MLP neurons of a small language model. Each row is named by its layer, matrix (gate and up: input weights; down: output weights) and neuron, and shows model dimensions 464-559. Each number is 128 + 24 x the weight over its row's rms, rounded and kept within 0 to 255. Numbers have three digits each. A neuron's up and down rows have the sign that makes its largest values positive.
Before each neuron's rows, "fires on" lists the tokens most often at its 100 highest values on Wikipedia text that the model never trained on. A number after a token or word is its count.

fires on: "of " 55, "from " 10, "at " 5
L4.gate74:114101101121103118101144120163091118116111107141138142140164167139167128109134132141102111170118113130135123139133165124145144145114089106084133133132153156075114139147125121130136124104127171104128117107135076096142118128094118148113125136170109110132147083129123123161174078156106151145
L4.up74:121161142093138093111100091177120108110111082191114162175151154160131154134145144163138093178103110125175129127141111132133128112156151110165081132130126164094156187119103186141133142133105166100110082140130112159129142130118136125133100127146097131100134133148120124126149119120108178090
L4.down74:138152146079140115111146113159115155163161151082160134097130136115121108123122128132152145131083099104138099113117150096172110115149106156150108099137135127175091164074125117174110119149127124154094110128135151076134154115117167120132171112086137109118170115107115080101131128132072127112

fires on: "of " 59, "% " 7, ": " 4
L4.gate1834:155166120133142153169153095124144108121105117121158169135156115144141119140174125150122132157116155138103140143167158131117162118130140149126135110143100118166124110135124174103109133119134128109116110084157142086124139164157144159154135123149186098126138154142131117155130101105148126114
L4.up1834:114164097136151138087123152155131140130135135130116116131142156151165168139071136151124146086114105130141151165140103111112150153152133149125127134122110134117159136123118158183170146180124137136134113110087084112163164120143104138113138150145129157137143119154117134170129101102131143104
L4.down1834:157150133094127154104112096151140175095151153123163166130111158111100133113153098115123098101124097160167108138115181175099132132104138145111149114124138083115105111158142124129124167118131119176166134129089089101159145136136136111120123119126110129122132136132105190115106127152107127148

fires on: "| " 87
L4.gate1391:119106147139161149110121101086146101133134050097099136140121121112162113116144123091115138115117133132104145124161130144143125154110161134135114151088157094148128145115106150115149140160166159117157124137122135138107139153076103145123132139150113118119123124121122125116108139168092120143
L4.up1391:132094103164168141115124114075141113127143068078124174085128158110146138121144141077106123121105167106116147145131124120089096107103146116147095160103125079121131114131131130125119138157157146082128139107123110139118143192127116158115150102177137121155104134102136112144138141138102099153
L4.down1391:151125142127127127116129145118110120123131133156152103153159161132132104122112169170105172117183081151114111103107109158123159162164084118168119124150107105110132147114125154139192131134162090090103111104142113116114131102119150162115129121156120154122123042149128113156146124159095088168

fires on: "at " 20, "to " 19, "from " 14, "attended " 7, ": " 6
L4.gate646:118108129128153117169110124155130126132151137144140135123153140141133096131135144161118104106164089153154109149130172150170158158137135064156101128089158108118116085147163183111136099146097162141122125096125155163114101121119146125141138148140122144167129112148113128112130142140121124112
L4.up646:157123132100113143166110178105137105090140141113127122115135135098110130106142098116154155108141120113174161174106106126132127128153089129115141112126114131173135123181095133153132116103129174123104140113138115131107096127038176171112130123136145144116099171131143145135123141137135180066
L4.down646:119115150136142124085096094136146098088129138099163042160113126114090145084113141117106144088130098133124135112108100125188132107136159157131126120164131133120105130171091159095099138073142130142108086123156102077135120099112135132095112069139184126126202124143113132119099164115117121091

fires on: "and " 40, "-" 21, ", " 9, ": " 7
L4.gate1139:139109135144152118124121129103162140150167131136088107134124171094149122124086094121116085163099119121115161089122140169126139102140089125169124099064149109128101157138118114148131113122118140107156147148107109115160122111109117145156142126142150127093120169107121103158109107120117099134
L4.up1139:092125087166129096140083116159131109123153090107078122104143114116125134176091121128121121135132101123098101125127119092121108130191144148104146159110123187117127158123092104104151112118132153133091132168111132123152093115071128146140125142193129146130137104157109129198104110144142137145
L4.down1139:177139109123085156096068151161154168155094147175142102114096099118136073153142141143130130098141144150150097125102122106092155137161123118147133131110152131152107129100158140098151144164137138148159085117126101137143120139128130118096108110145130100180170091141108147139135157114154129066

fires on: "er" 21, "ter" 15, "z" 7, "ze" 7, "ch" 6
L4.gate389:142114088141102129145102118167123158183146148133141122104116138115099129133143130160113135155121140163100102103165120128123132169096114133139150151088153128139134123160159108146118126142127143139150113140171138144161107141146157137113160137067104144132068129129148159102151078173147112134
L4.up389:118103141081134152118104105088132158131107146108111158127136160159111099099179135167116114086113092142161152141139132112116135090131145144147097103167097125132149130166111162112106188102166156119135141111126163152169140125151115146121145183152131142118106128125147138127111122138144119140
L4.down389:103159150111104134151115150113108081101133152143126127137101124146132101109167139128145106078137143133136142148123094135096129151118148107116134117111163144133170179082165142084113130181097104151122176154105079179137093132138134134174155119113138149143139154116137165113145158152093093107

fires on: "'" 58, "s" 14
L4.gate1499:095159147133131130148157139171117117134129116164158092093161165083126148146162142150158095120161139119175139114102123108113141107107121079087125130112157129100134084135100097133118122147108136113153144131110132171157160168129090102136116188132130109126150128118136118146112098152130120103
L4.up1499:144134122131126094109115119128119188098080158159149166116142164112162155131102116138108112100116151144087113167177162129161129125131150128102129122154156113094147130151152133149079126116079090165152123163147156110162109115107112084143088143101100121118118151142122131116114096153171131158
L4.down1499:129147159129168089114144119096126116129136116123161126120114137130101120112106105142108130096136155154087086127122141140145132116088138101077138139086138139077129158121108180107141133147150136104108121143141101115147114158074115149165108111097093127117122116087152106120130131119146115139

fires on: "| " 73, ", " 6, "; " 5, ") " 4
L4.gate315:099105126120100149098119154139113134161099093092127153112136131137124138105134138106195129126147139142093125119206135126128099129121118146113126109120143142110118128115144143121109116112154168120134149081138157140163135149107142109139085111145117116122160118159142147135087098174145139150
L4.up315:112114105127091159085085113123164091123134079112141159124092134133165148150130163122155137139111171117125122166096152143083112140062164108126074116089137144153136167149112097121127159159168109136109110129159086138128132164093086130152112139137094114129087173131135159076137093084133124179
L4.down315:132117166155141162095093123161133100135101113129163134119156139099107139096140138121133117131100137146161093165141073135097105126107118115057125108117159108144137121103167100128157108107164148098157189144160139115157139148140127122113140142099153081149161146123130139148090135089123116135

fires on: "| " 43, " " 8, "0 " 7, "in " 5, "PS" 4
L4.gate1320:140119103119116109127104160159142136102154107149098148148066141126132154089093126152125113120143107138098082066161151121141173167113144155175125145146111171138149093115176150129090079122128113126168094093144098131113119099097163141134153109102106157102090169098088121136120120158093158075
L4.up1320:109115166114121114136152119115140114116140075122102170127144111131141133123148172140132121109103120115118124078182103115085108119146150091132139115164127109124128150122117122139171148148136126122124118142180105139142160152104097150133072145090165103132173096073124159118150113072141111140
L4.down1320:141146071136118109083139131170139073118077147118159131143137157157133102140128136117134176124163165147142149116131141147125125119135129093134109125141127165148099075095146165178127114139160130140124155121142093095137101121137123089066086152131108123134175137154106136096137167119117158097

fires on: "==" 44, "year " 7, "years " 6, "after " 5, "day " 4
L4.gate70:123115158133102087128146100159146153076122142155121113123152122116128131130142116130112117107123153099172127114114170120118134131145096139158151100123129094155155166133163133168132144120113148141085137107143163126164129154112144139141128194112122124163143116140094103111155187113155113134
L4.up70:183113109063136139169108117108112140127115120163120093110150136120123130147072180166120132160102144124124148094151144100125143114087106088119105089151127190118138141162170117151113077132146123137166138134111149111149117140167096138109141143138140127126152107158108131170146151106137085157
L4.down70:113165157137123118122164072155153143118115124137122098143135106140118119129143133094125148123121124103115143041136152134140138158136154126119137117152125119084089170134111120171124134118155130154147097118115164116117149162152169149178118156175119125171098120118096112156134137128135156120

fires on: "| " 37, "f" 9, "l" 6, "; " 5, "2 " 4
L4.gate1478:117106132136125154122136148072151118076120166126117153114127145107111139125105163115111155147141135108104131116120129095119153117134110097144121135140144124131077107140155104127126138148139123135181133103154174121141146102110084096083137151133148130103132125091095123151098126159111169111
L4.up1478:107105152158142138123161088100134111074119111110129137152137110115148139163102154117115147154119113092119130102130178123135107141089125113091107123116170123095115113115152138116112167080150127133140091122161112082129153145107080156171144144120121126174090144118165147128175144132106093132
L4.down1478:134139116084129115101126106157146131129120109159155154140132114143124164126125100164149188097130131134149087088053160133169133146152097119140099158113123131061138129121130122135124142137134138156106143158112119123105132107118123116164073153113149136139140146122136144139135145140112155126

fires on: ", " 29, "born " 8, "– " 5, ": " 5, "us" 4
L4.gate1935:107084103173090109105109144149095151103120150090097127102105172158143090146164076118184108130133152138106158093109137103143111097165120145168176150118124114156144131140125133145162129127127110099115150104170125131152135111134087148134138129125150073123140119153151086139100123123135154174
L4.up1935:132090109118115115122156118137144131131133114098107119072146120160144115148107128162125091118125120172114146120125114102096146151108130113136166149148098188171105114120131140158119113121150121127101159082117130108161123160138159155124111120134106118113133136135106107107118104105146131115
L4.down1935:140134151138107125138157142163143166070127101148125134130110110123120132106124096125134169165107093144170124162158146111117088150164119123166128156140107105148151154168131124094141148090105136122135107178113169079133115145102102097113113093124141144127112130143112123108173089139114148140

fires on: "| " 83, "; " 9
L4.gate1022:091143128126102116165144148145152157118138157146185117142115115139101166119135104117129144175100102131115166152145132150122180136149141152125140153161149153102123122124126105112116129105137107118123110117103151129141151140162157123153130131166138110118077132125128120132166142157147111125
L4.up1022:137136106109103122132145143108158121164082117144092102130104145147092155124089141103141145170118129142111125171141139146146128085147154143154137136100132099115141159084155126134120150114131073168110112149110120104162134143062170117080148157133118140137112134135091098087158126143124103101
L4.down1022:136155131155164119135088145120146096137149164145131112135130126142135113150103161174106114088171109130141145131096123160085139155170116091146125162159103120124107120116112110129156093102112122110140163131117095161115141101148124168121104095135155134197175117150153161144154157132147113141

fires on: "| " 33, "\n  " 13, ":" 5, "at" 5, "; " 4, "addition " 4
L4.gate1603:136131090101120126081133109186099101099089130093143146134109117115127133076112160143172145143119115115145165127140147127153116135110111125140120127112108136098169154142103121161147073150103155116144155133154179061138113129111105102146090137131106084084103130131139121149107128108154138117
L4.up1603:127128127157129121126140139161120118098143068156107142139134140124110122101113113122106100096136134124112120101143133121096132118133135135143122156113142131073121130172095109106134090168108157096152128138187106150079126191080098140090107103115095089102072148146121102135126135085102113084
L4.down1603:109104105150100171133175140110116113101128124119159119111113173153118085127128116126128147113114160135157102156104122141147087124115117112124136145142139132194114102156099072098148118114086166130123129151159155143116133141148143122128089167145123119156069157131152175092106139128093147142

fires on: "to " 36, "from " 17, "(" 9, "that " 7
L4.gate405:122110154109127141058106147161089148132148096143123120111163121131133157099090131148103113112106086120177121142115157148138096146095112081137123102127133142115128151138134115123118155139107144120161148122129112117151122136155117137156138122060121161124120139104148125129132085184096135122
L4.up405:114123140093102114118128129128123110140114096115119133152111159125150132125101129151103122141150130144162167144129180145128119113125159105112115133125122108114115075093101112132088100083120102098121153160116074125128103128123123125097095127161120105124139168101148094115127135112145124129
L4.down405:166121119157079123130125119131162102095140136177071134145117110142171111146119122109137167140107146146091125209120100126090094160084163113134091141152128127114125109107141095119135117122123103129098115114157137126150126120146103111152124131143127114132121122098095146135169110115105144132

fires on: "and " 47, ", " 10, "or " 6
L4.gate1168:149125174164141137099093059155120157150121127150060142109128127139133151134127125161197107143124122139098092121083137115082110116133169131095141129141134152121141130131157112120136167122161140169108094149152140124146112158144133133144157086140108158147136110101154111138142120106138166113
L4.up1168:135117141164120110147149154124147126140140123146131087125141167138116115127100093154097112122099161124154111130090151112110091130108160131140128135177142089124110112088130120153142132102148176159153125128096127103132131123123129152065111154165118121101136123138133126143117092148129098122
L4.down1168:111139112088106121113064198129130150156128109145158112140138137069118127097108122138109101155148112124132118100117119122195092099160135132107127118117192147106127157161118156129061112135163143166122125104117097096118146103102124128143126118145123156156138143140134139133126169114116087116

fires on: "| " 27, ", " 21, "." 13, "; " 12, "-" 7, "ns" 4
L4.gate1275:139162162111109167149153145164117140135141131090130170117114137134141120117148133180125141084121131113108123158122151121111054123132137142129085112121169156111171126158117116102142091109128178150167143152115105103078116144108115153152130164145130105180154166133148107137149117124148165140
L4.up1275:154126127131136121125117133085182081122142149142106117140143114104168109120114126087099099068109132107151135138104164150138116150086134116146130164159142092111133128155093119135090122140095120106141160119112098145129105153150145186124141113130126130127128148122124072114161113124195126128
L4.down1275:161118157128158138140088126153146117142089090115136140175131095128173125112110154164134141151111132161095128132142128148136093136100162100101140133121139133129122130155090123122133105071160144163142155135120152139155160149166102128087077123159102145095160117151082154138086157125108184130

fires on: "to " 21, ": " 20, "of " 18, "about " 7, "from " 6, "fr" 4
L4.gate650:153152183160127147142142147151145120123150084099118137134149138110146085141149130094150118153157100144142155114131193104108158118148116120130120155124137114146146116125126120107123128134099107125109147171093128147104070167148115141142136147106116105129136095103132139107165105145133118110
L4.up650:149133115156151119164111158139131109131132123129147140096129133107153146079166110166167155098129124093127145125135083116077126115143118081171161129141101160113108079144103138074125113141126181113139117122142111146142112123125106143157141111087146127080148147125119135145158108108148149119
L4.down650:102152155128120116144129111130123084149146152126158141111121147126100122112137081112106060122087103130106140148146127093149128157138130151135138148090098136149170107126090134107131119108108134148183110144076109100135162117107138122127086150159130127099127126094132149140172123120127153127

fires on: "and " 55, "i" 15, "| " 11
L4.gate1402:153120122116103089105154129119137105102118147114159157118095152123126139134142110102099095189140117081053115140107123119126138092156106083103113115160162101116149129113119154191108116130169155161128116199101150116133137152125135141138186123143112163160167119164160100146114187123166101118
L4.up1402:071107109094115111145124124123127101113097090105106167180128119172182126158144123085150129114105154124160063109098119127161096109163163138118175124140136131107119115134116129127142139123095155115162125133165097102091136177098132105154150181148109109095126110097121116126084122118127137106
L4.down1402:111140131144147113098128141151105165142135150103133097065100065134159150109081168116126080138163116124100120076126107099135105149108155110152119141125111171155187131136124135139139143137126100140120085161140078127141145096157083179092143168157135149098112130133136136156110085121115132137

fires on: "and " 45, ", " 31, "/" 12, "or " 4
L4.gate818:178114108136120131184050127108125134119155132091136068214117145142164133127105115108137166160120131129120099136120113120113121101183112131172143131129126122128160141158161119120155162153142121101127145148100085131119152123125161127113148119143106109127170148131126142157146156137100133120
L4.up818:129155102118132125172164121104131110102159143097146167152081130126103134142129109132091128096097131068112149133086135117117152089146111153129155122109131109102115099094146113139155123172087137127120141108089118141183173131081119107097127117149123132115110109122147099129148096116062127150
L4.down818:142127191131106089106093116133118159136090098180142084145143134144112131127087151161140129157135120111133136101114118140137098151109153155121134109121155156162175139104111139127144099121154135143116122117101139109135107134155128126127125117169147124138191120099114110118117134129137174108

fires on: "| " 66, "==" 15, "-" 5, "== " 4
L4.gate1770:097142121134115105170112112123115152152170157121101150146137092129115118118137108158149147144135153134165112101144110089129129145122085141139110140138142120123107100098145092151102113119103102143098158157097147147140127120161122122113133124154170154111096152199109095182104132093155121115
L4.up1770:101145099128157155162133116095092113140130151109109118075122125151153119166080085136128122119094139135154150163127162140136145130128142112148152090112106149172126146120122118192143104101084127142102103165108113122118170095118177135117120148131162125127136140110089083137147119117093150157
L4.down1770:126158095137124144146147140123146100164116148101128122121099113161121131132132105083103135127156138117130138134155117097102189063148099171124149140118122117107106101146121097135135127114118119092120104138130112121124114143144096138126103141100095143124173129174136148126137116090133126141

fires on: "of " 42, "the " 17, "at " 10, "'" 5, "and " 4, "in " 4
L4.gate1866:159166108112130121131114111113123121105161126125117135138096164135124143131092115129114118114101123075122163070096114128108168119132116121082090133164164118136172120101100105142151072113132153141104102132097135141152118107100110134105113111114095140169143160118114123120114087106130148144
L4.up1866:158142137124157124094115111135133135160131131097110100126096121136179182121130128122099112177128091110162089141080096124160090120151094139129107109145116145148101123115140153125107125119077160106163094128120149136152115122094120125153147184151130174140118095146103091137126097123104143124
L4.down1866:125111140099127128170101167127109145130117131119160146133148117113070150107120172122115114097133091115094127122122148103114135139106127092145126118103153091089122154105178101123102179153109195129146103176096150122096132124149136144147189135085090125133161078116128146112146115132137148153

fires on: "z" 21, "ch" 16, "car" 11, "\n\n" 7, "sequ" 5, "j" 4
L4.gate1972:112153125139124106147102105118092136182131148134148136077110142146137145101133142090129122098118134135074106109105091154152154108107113144177087162110117120140132143114117173104122124106150150102139116101123132137112107182171094123139160120119108085119098157125173137134080134145132110138
L4.up1972:124104118106109103120138062135118121119137103106109132163118103150084122112148132132149100082082091142147143101104172103134074144126140130176093099160111092117116055070111166111091136128120134121105174123105154123153121183147158124155098157152129100115146119113101105160148166141144123107
L4.down1972:132095142150129133128113115128153154085149123113155124095123143123132096147118163102105100153097166105122118165135162158071129134140101110118122104133160150158150153117084156089159160102107128131118136122124110113081138074146109162092118145153176130099199118128147162158133191105149101086

fires on: "| " 44, ") " 12, "; " 7, "(" 6, "–" 4, "to " 4
L4.gate1481:113124146138150147101135161103117166154104136105138125137127132118096119148156157133146143159128153136100134149146120127097121109151103138127179160172132157152089116154155074063128100081138098152127105141147099129083142119116132135123178057121139161122111136125133151137134107155098125165
L4.up1481:098157125147146132146066135119149129164124155126096099128148114141086117162141154142132073147159102085137118143165097126112092159135111115112083143142156156066177082132119117132178124103126102124152144110140133099104136090172130115116124131111126159172163138117173142138131125157137142118
L4.down1481:123137137124145136128079134124091156126127131148137142114113115105098122144117136142119090133142108119145149132161142128127109133123136121077110135135174137087096167159112086133122105160128165136172108135130151172165155130156176146139124103133113092165000125152113161128123156119102118137

fires on: "of " 33, "by " 20
L4.gate1632:111117110163127118093145143153113149136111064091125109129149151142126117100165126166137129118094107118194151120105110091130101143146129144089130096113150101095136109106140157145090132107113130115142156106137162117146133128142175112109116121145156139111101119069132118120145089137141131090
L4.up1632:131128128131115109096119116154123127104078110148095090159104125132147125122171139136140134152175117113141110101111112125118088158163140180135151114145117120115115141138088097155104149098140181109126105143131139088119152096101136166133141109144148154132129075103127122131142105119150153146
L4.down1632:133094086096098136150137088154086173092120100161157067132178110144113162107127128120087111135127146125115136120151114136115126117127127136137158149096144132125159130147124141108121122182154090123111105113143145116097152112152143109157110089099133152101174112104138125128124150117124103123

fires on: "of " 21, "ap" 12, "ug" 8, "ank" 6, "stat" 5, "er" 5
L4.gate1968:162121129088138120163121144130111130124113115097163106153146083124127142124113146118153118070095109122148152128140161101093185138126117147116140127134102124143119129063189189127119118171158126091147101116136120118079137159133189121080132163143109077166096139125112139142120117105056162100
L4.up1968:140136108097155148139099130125140150154160106138138140102117114119158139138139146111120148090124090136114144123094140104121150143108095156161147146085132164132134155104108137140157119167082115095156123122121058124132143109111133123101157115140095109159113095152072158169132150130155121191
L4.down1968:140172174137125152126119162113129142135100138111121087105150113144142090140105113152140110133118140144112144145093127077111191144127150128126120121125111116116092119120142171142123156132161169128137163160168128107133137132123137122095152146075143126128076119108154108086155093115099128143

fires on: "of " 20, "by " 20, "King " 8, "to " 6, "against " 4
L4.gate379:126135135184108134139143149112142133120131099135117147153128124147101140140163100122111121133134122097164150147125113113087122173123127145120128104147106112158091150082110142111092129141088079126111120102104165088113102158134113150113139141140146134150127140144109120118139117138101121124
L4.up379:116143133167109123134119109114124103150098137127126085118145168152138130140089140126142161120170128116148161173129115148103088145138145135134128119175100125176164143098080156155139109118165124113150158100136107214111137114118092106129103158153163121190067137110129115117145137124123158121
L4.down379:142147199119171146162081136165152114123105145160100113154143124134117098157145126116152146145120136139139145076123144150166138091078159105148143142141141159123129142073128105093152130121107146116122124134120117118128126139140162092116137141148109104130147136149155136133120130091098137098

fires on: "in " 34, "to " 16, "– " 6, "through " 5, "into " 5, "(" 5
L4.gate1712:135136128113147119149161095129149146167165166123163129128134149157104112111113145144140134153116121115161143143157137102174113122110119136128108147130112137142128092103184142072113117150152142169137118123117073128152103149175135141108107146122094153091134094104172155081152143130158096144
L4.up1712:094101130127132089108115147149143137093113096131123163105114068138077141161138090132127158185132126109170087137131116163127131116160142151184145106126138199098077115170140149161104139113131151142119106129132111146195171091122140118102142120158145137117145186091154111137111143130114160157
L4.down1712:136117117095099094103147106152144119126151143133141134152106135129144167104131126123131117145176138129161129196091088138108113120103097171119154108136153144122085161104126138152102134102147196122142124154160155173136193153148116100112088153108134142124183105114110139139124135108126114128

fires on: "\n" 32, "| " 26, "of " 5, "AT" 4, "de" 4
L4.gate1640:102138137141138076115103113099154133153133141148166159120173152145138108092100116134105127116146107099103149096117123098135120113104101126161161114200133090138155127100145140147099121146101083134136158180091127123135089130178150121132120169103124094088145137144115120124138123155136171130
L4.up1640:142105119111128123131125154149119130164158145091137115137119093130126101109135143145157080165109116138113115160107109158121127101155088106150121147113129123130141177154124098132140142129150111119130157149140137107141104137135131148165098131165122124127157125114134105162110122130139143116
L4.down1640:110103162112139158081111100126174106174180157106128137116112119111164091106149113140177147128122126111101157134138118165157121089103141111121118143137107114184108152096124103188093126137185126147123162171150134161100134149155126093148103110184130100119147154123122084121169148133158111128

fires on: "-" 34, "|" 17, " " 15, "| " 8, "de " 6
L4.gate1437:119144131149116112094155158131142146151122115114144133140103084155192153120110069133149147122192101140131111105138128116146126106096083154150157128077090103108068150115151136135125156137116132113128167142112129136121109099177127136092138127145131118111153140101147115165118103102155173108
L4.up1437:127111121140143107136130148133078116119076141109144117146140144127135093117109157106136151121105134176108120154129119150165144143121134166131167108138161148170117130126142162157089130131140146104155140113090105145161167121109091119103112107126116120155138119129135118110121093145107137092
L4.down1437:124150117090115116129118153114079114130149132120117151121095117111097107080102152113123093131103146112153154156147125107129142092161181183104116125101148218159107136110142087137133139106127118102126127147086076181127173099131156130104145083107104126144145127125133101107095117140114116101

fires on: ", " 45, "\n" 13, "and " 7, "did " 4
L4.gate1201:138156097107097089152128100158134145116161138148109100133077153153144156161143106110142164148089112084113095140120153152120130124171144134111150129112170125143125129117108119144123101128127073100132106114138106124115136122108167118112090179131113114151128091141120159119151142096122104091
L4.up1201:146163125110127128081100129131087145194109153096108134123118160127155176109159139101158118097126092128158133137127143124054110137147102135105127148158118154093125136145156153120121138094132090117163123109167133085131140139113135106133096120100130153122167136100163140146142093140157158164
L4.down1201:086106095167145081127107141158136112144128113141126079131189117114152097132099100141129135151120163098164151104093098090154146105098121148153183089131145108152122083129098115113138130153145156142139124125079137153155153116115115122110126107099129112127134159164116171113140147120118165096

fires on: "'" 14, "y" 13, "." 10, "s" 10, "War" 8, "y " 4
L4.gate1461:158142138144161151170126139143140145147098127139129147121136159111155098091122140119138149115131134098147103137159128115112162116131153137074173107130152156107121120120110134118113135106115132154141120089129169090141125145133138145131146185131106134115178119153116138138119136137104090090
L4.up1461:145118129132140107161128105063125181062103123124116072146114125156127136123130105144145107073083131139151140094144118096096100163104144163106125090156103161123111152148158099179117102134130122110083135119113186121138141102151128074157130134112110147154134142128144085131121090100147100183
L4.down1461:122131118095156131140098108167151121187139092121154127148133145103143148110117059121150178129112121131069086121144161130126141132146117162153135136094152126126174096102151118112149160129121130117119108138171150132103145154138127104136109163143135119149109087073146140167147093146149172137

fires on: ", " 65, "), " 7
L4.gate542:146136155128189098160109099170104146088111161109123150109079150122133150128072147101130114132084111160078136109112168126125113117149142159131146120082097131173110145139134114117105122144085115086126152165116132125118138111127137134150141123165132143124111126133144142113140124142107113141
L4.up542:151134139119152062134115101122133133132099160083112143142084137109115159132120088146126117090128140171130120173079123105097081130140159180118171123150127075085130139141139115134129124118115142103101123135114142163125137122127132154122118140162137130089108184103124126102127144126137129138
L4.down542:119113102141109102135133162157159151175148110123129072146159136086116174150082157119139092128126160138106169062130133135146125147121122155154139127106128100147121087115111108136142145153143078120140139108144139117124075111112110126134149127113130108168156100150148093178147125146104113093

fires on: "| " 34, "; " 21, ". " 12, "di" 5
L4.gate265:113120151062127123133110119110148112140151162117151139112149161132126152132124137135122106133124110081082117142116062120108156094131102091146154120100130086094143136131123124108157084163126100074112124153105128146109138141163087124138139132162158123139129111141131148107135139121107095124
L4.up265:107127142152094149148125103154124126153146163147093135152133121189187177105134152147137111099150163133135104090135048138165126159126123121167156086115102143147125111112129168130145068128097166121134151106112135148132161133144125144150119108133169086108108123128127165101094151113104144114
L4.down265:129147149167116175172110133119132094107134163122126130095093126146164173110131141106130149103095142118138119105148162131124166121154122117114181127114128119120118120106136104152146137113105126120145165107120101161194114113117152147141113113117157093134070147106138154128127135094170174134

fires on: "| " 31, "(" 12, ": " 11
L4.gate1076:112143136132143143139121198140126121141091128124163110122132110137111141106084091130124111159138140137094113135135138131176179123162094121126135156100126155113109131108106118154086113074123149134145113134146137130131118099124163095143149113131124155163093115120093141125143160142106154115
L4.up1076:080122109100150160112114150116102133139128132145134156138130105123091122165131126102097129114124123156094114134130124125130142129092150109156120099112111129135155108099107139140157141130096126161160113112193172099126119088110143135105132109158116131132149098092141115121129153123129118117
L4.down1076:107123137133162091116113127130129137143095138128168152176119118135119113132145166151126142115118073108140111153127146083154114151167149147183118110152116082087122167121137103108101050146132126156136149119104105130101187162143155078104101077135136121083165140137113118101175127117133123164

fires on: "| " 67, "(" 5
L4.gate804:141158105108092143150114162136155139153117148149126100131135132110127142147108144111105092116113124146103168113101117136142097141103143124134159136107096153145114154104107151138148107108157136116172160125183119115129111144125141107131144163102122150098147097149118127104113151136142116115
L4.up804:088109102109092119159170102070126090129150084128119157123121126152153169142124140102155145126119122122118114077126073098135149100145134129166123111172140093149140136134130165114118115125110155098166100093144114093116134156139143100120145130159131137126108095171123129123124124155098146111
L4.down804:101115135102148131136099125087112097109128111097112138164142139127126119127119122200096100171148050118112162095129143167142170143106110118138084125118127121162137125147123155191132169133170146128155119095154137115121126102072125128114117136125116120131110145123075119109134165125115101147

fires on: "t" 28, "p" 13, "than " 7, "to " 5, ", " 4, "in " 4
L4.gate1963:129159152140181099151130118132119118191128148139097213097079135123143105126119128144111124151131162120133107113151106116135137114173137092175154148123153107129095104119119108096166090129120120136139121124134158153083121121143160119130137124101147162086156114106164095110121120134152114151
L4.up1963:155120133145133112115168098101127149118138138138132145088137108146161124108134097110105098120173101128164107145128111108122129136154120124122080116117097139132097105143119165108143158169127115142149132153112122129166100084142144114106165115104125109113165140123130111109104121107156127117
L4.down1963:145097138122114111152103151107099142102126136135100152170106136133159110133161123148160133098137134156144169144178147085137121146127105106120195164161115133113090115087110080121137176151153163156102119079110089104157085146140113103092130132110153137130130145097122134120153156105179106149

fires on: "p" 39, "a " 23, "an " 7, "in " 5, "by " 5, ", " 4
L4.gate792:150095126131149161098181141183114167122139132119131128101099079108130141148126154146158145138141117143112145094147100099145119131160130106139097107177178125116123123098097131143126113124151110103145172114100137147117102130104121128143120146102164132148153141149113171149107115107136111118
L4.up792:129135076111107130149082164139160095127131164121108148143139076164124130108172127111158152097150148163121087107128152166120192131145120116146143169153119138126095183110131141119130146150100103132119109078137152124134093127168099134091083085148106105165153097103118104106109141134152154163
L4.down792:148150149123177159122093102142166120108114158134142110130140085162107125122109164139092111136113127150122125121166133099108121140144151153105152150156128124094099119168119137136127154183119120136140138129098099124115132144144121165128153092136124123138123101113146096108123085103110137106

fires on: "in " 31, "| " 15, "at " 12, ", " 11, "– " 10, "de " 5
L4.gate1173:099095090070132122122147126147114108123101149105158090136121135139138147113209138115169109153135099177124093123126122129130126124162145140146149085097155106119128140116126154153168105107116097161077116139111147131183119135103165127085117131171148125146157150184120149144119117132140151144
L4.up1173:101122096169161124136130089168106094123142136086143128128126111195133120119127178114123104137122090148104121141106102140151143144172102172133150130134076129139077134098125148160176128142130121190108121172159141177169111114113145118137093090146125115083169130137117164111122146106141136129
L4.down1173:116103144128147125136073135135153120134124133130145123114095124141149153118144136128131118123133129179141128128105131106142130097147145120104110151142121135142119106095109134129154129097129136157137108116145125140151149133081132119121109108166075147148172123121105127125112096126101084132

fires on: "in " 35, "by " 7, "from " 7, "(" 5, "spent " 5
L4.gate1455:122118140122091110116125102142144123101120148112091106107112126163081184112156100104132116101134136095098137096197135086146148145128133108142104126140126069130128122145109111134123106132149128122130118154102081084139100134123132115103103135093155116112110121108083119114166095119154142154
L4.up1455:112088125125102119149118108120108165116144137164142139111149130146140108161140122149108125145160121145123159125127071155123138097126172165155157108113115152133087147143115102131126121105139099167120132125088123111117116143156140137125146120157176126078171119103120141138147096086082140194
L4.down1455:123160149115148112084135172119147096130100075123119133096137120160121118138157131088177153136110149121093108148121192137156136089121116161141172133159097150131113181125078105131120105110155123149141187100096100122155127108111096135105082098135153130089175119132168113132138144165087118131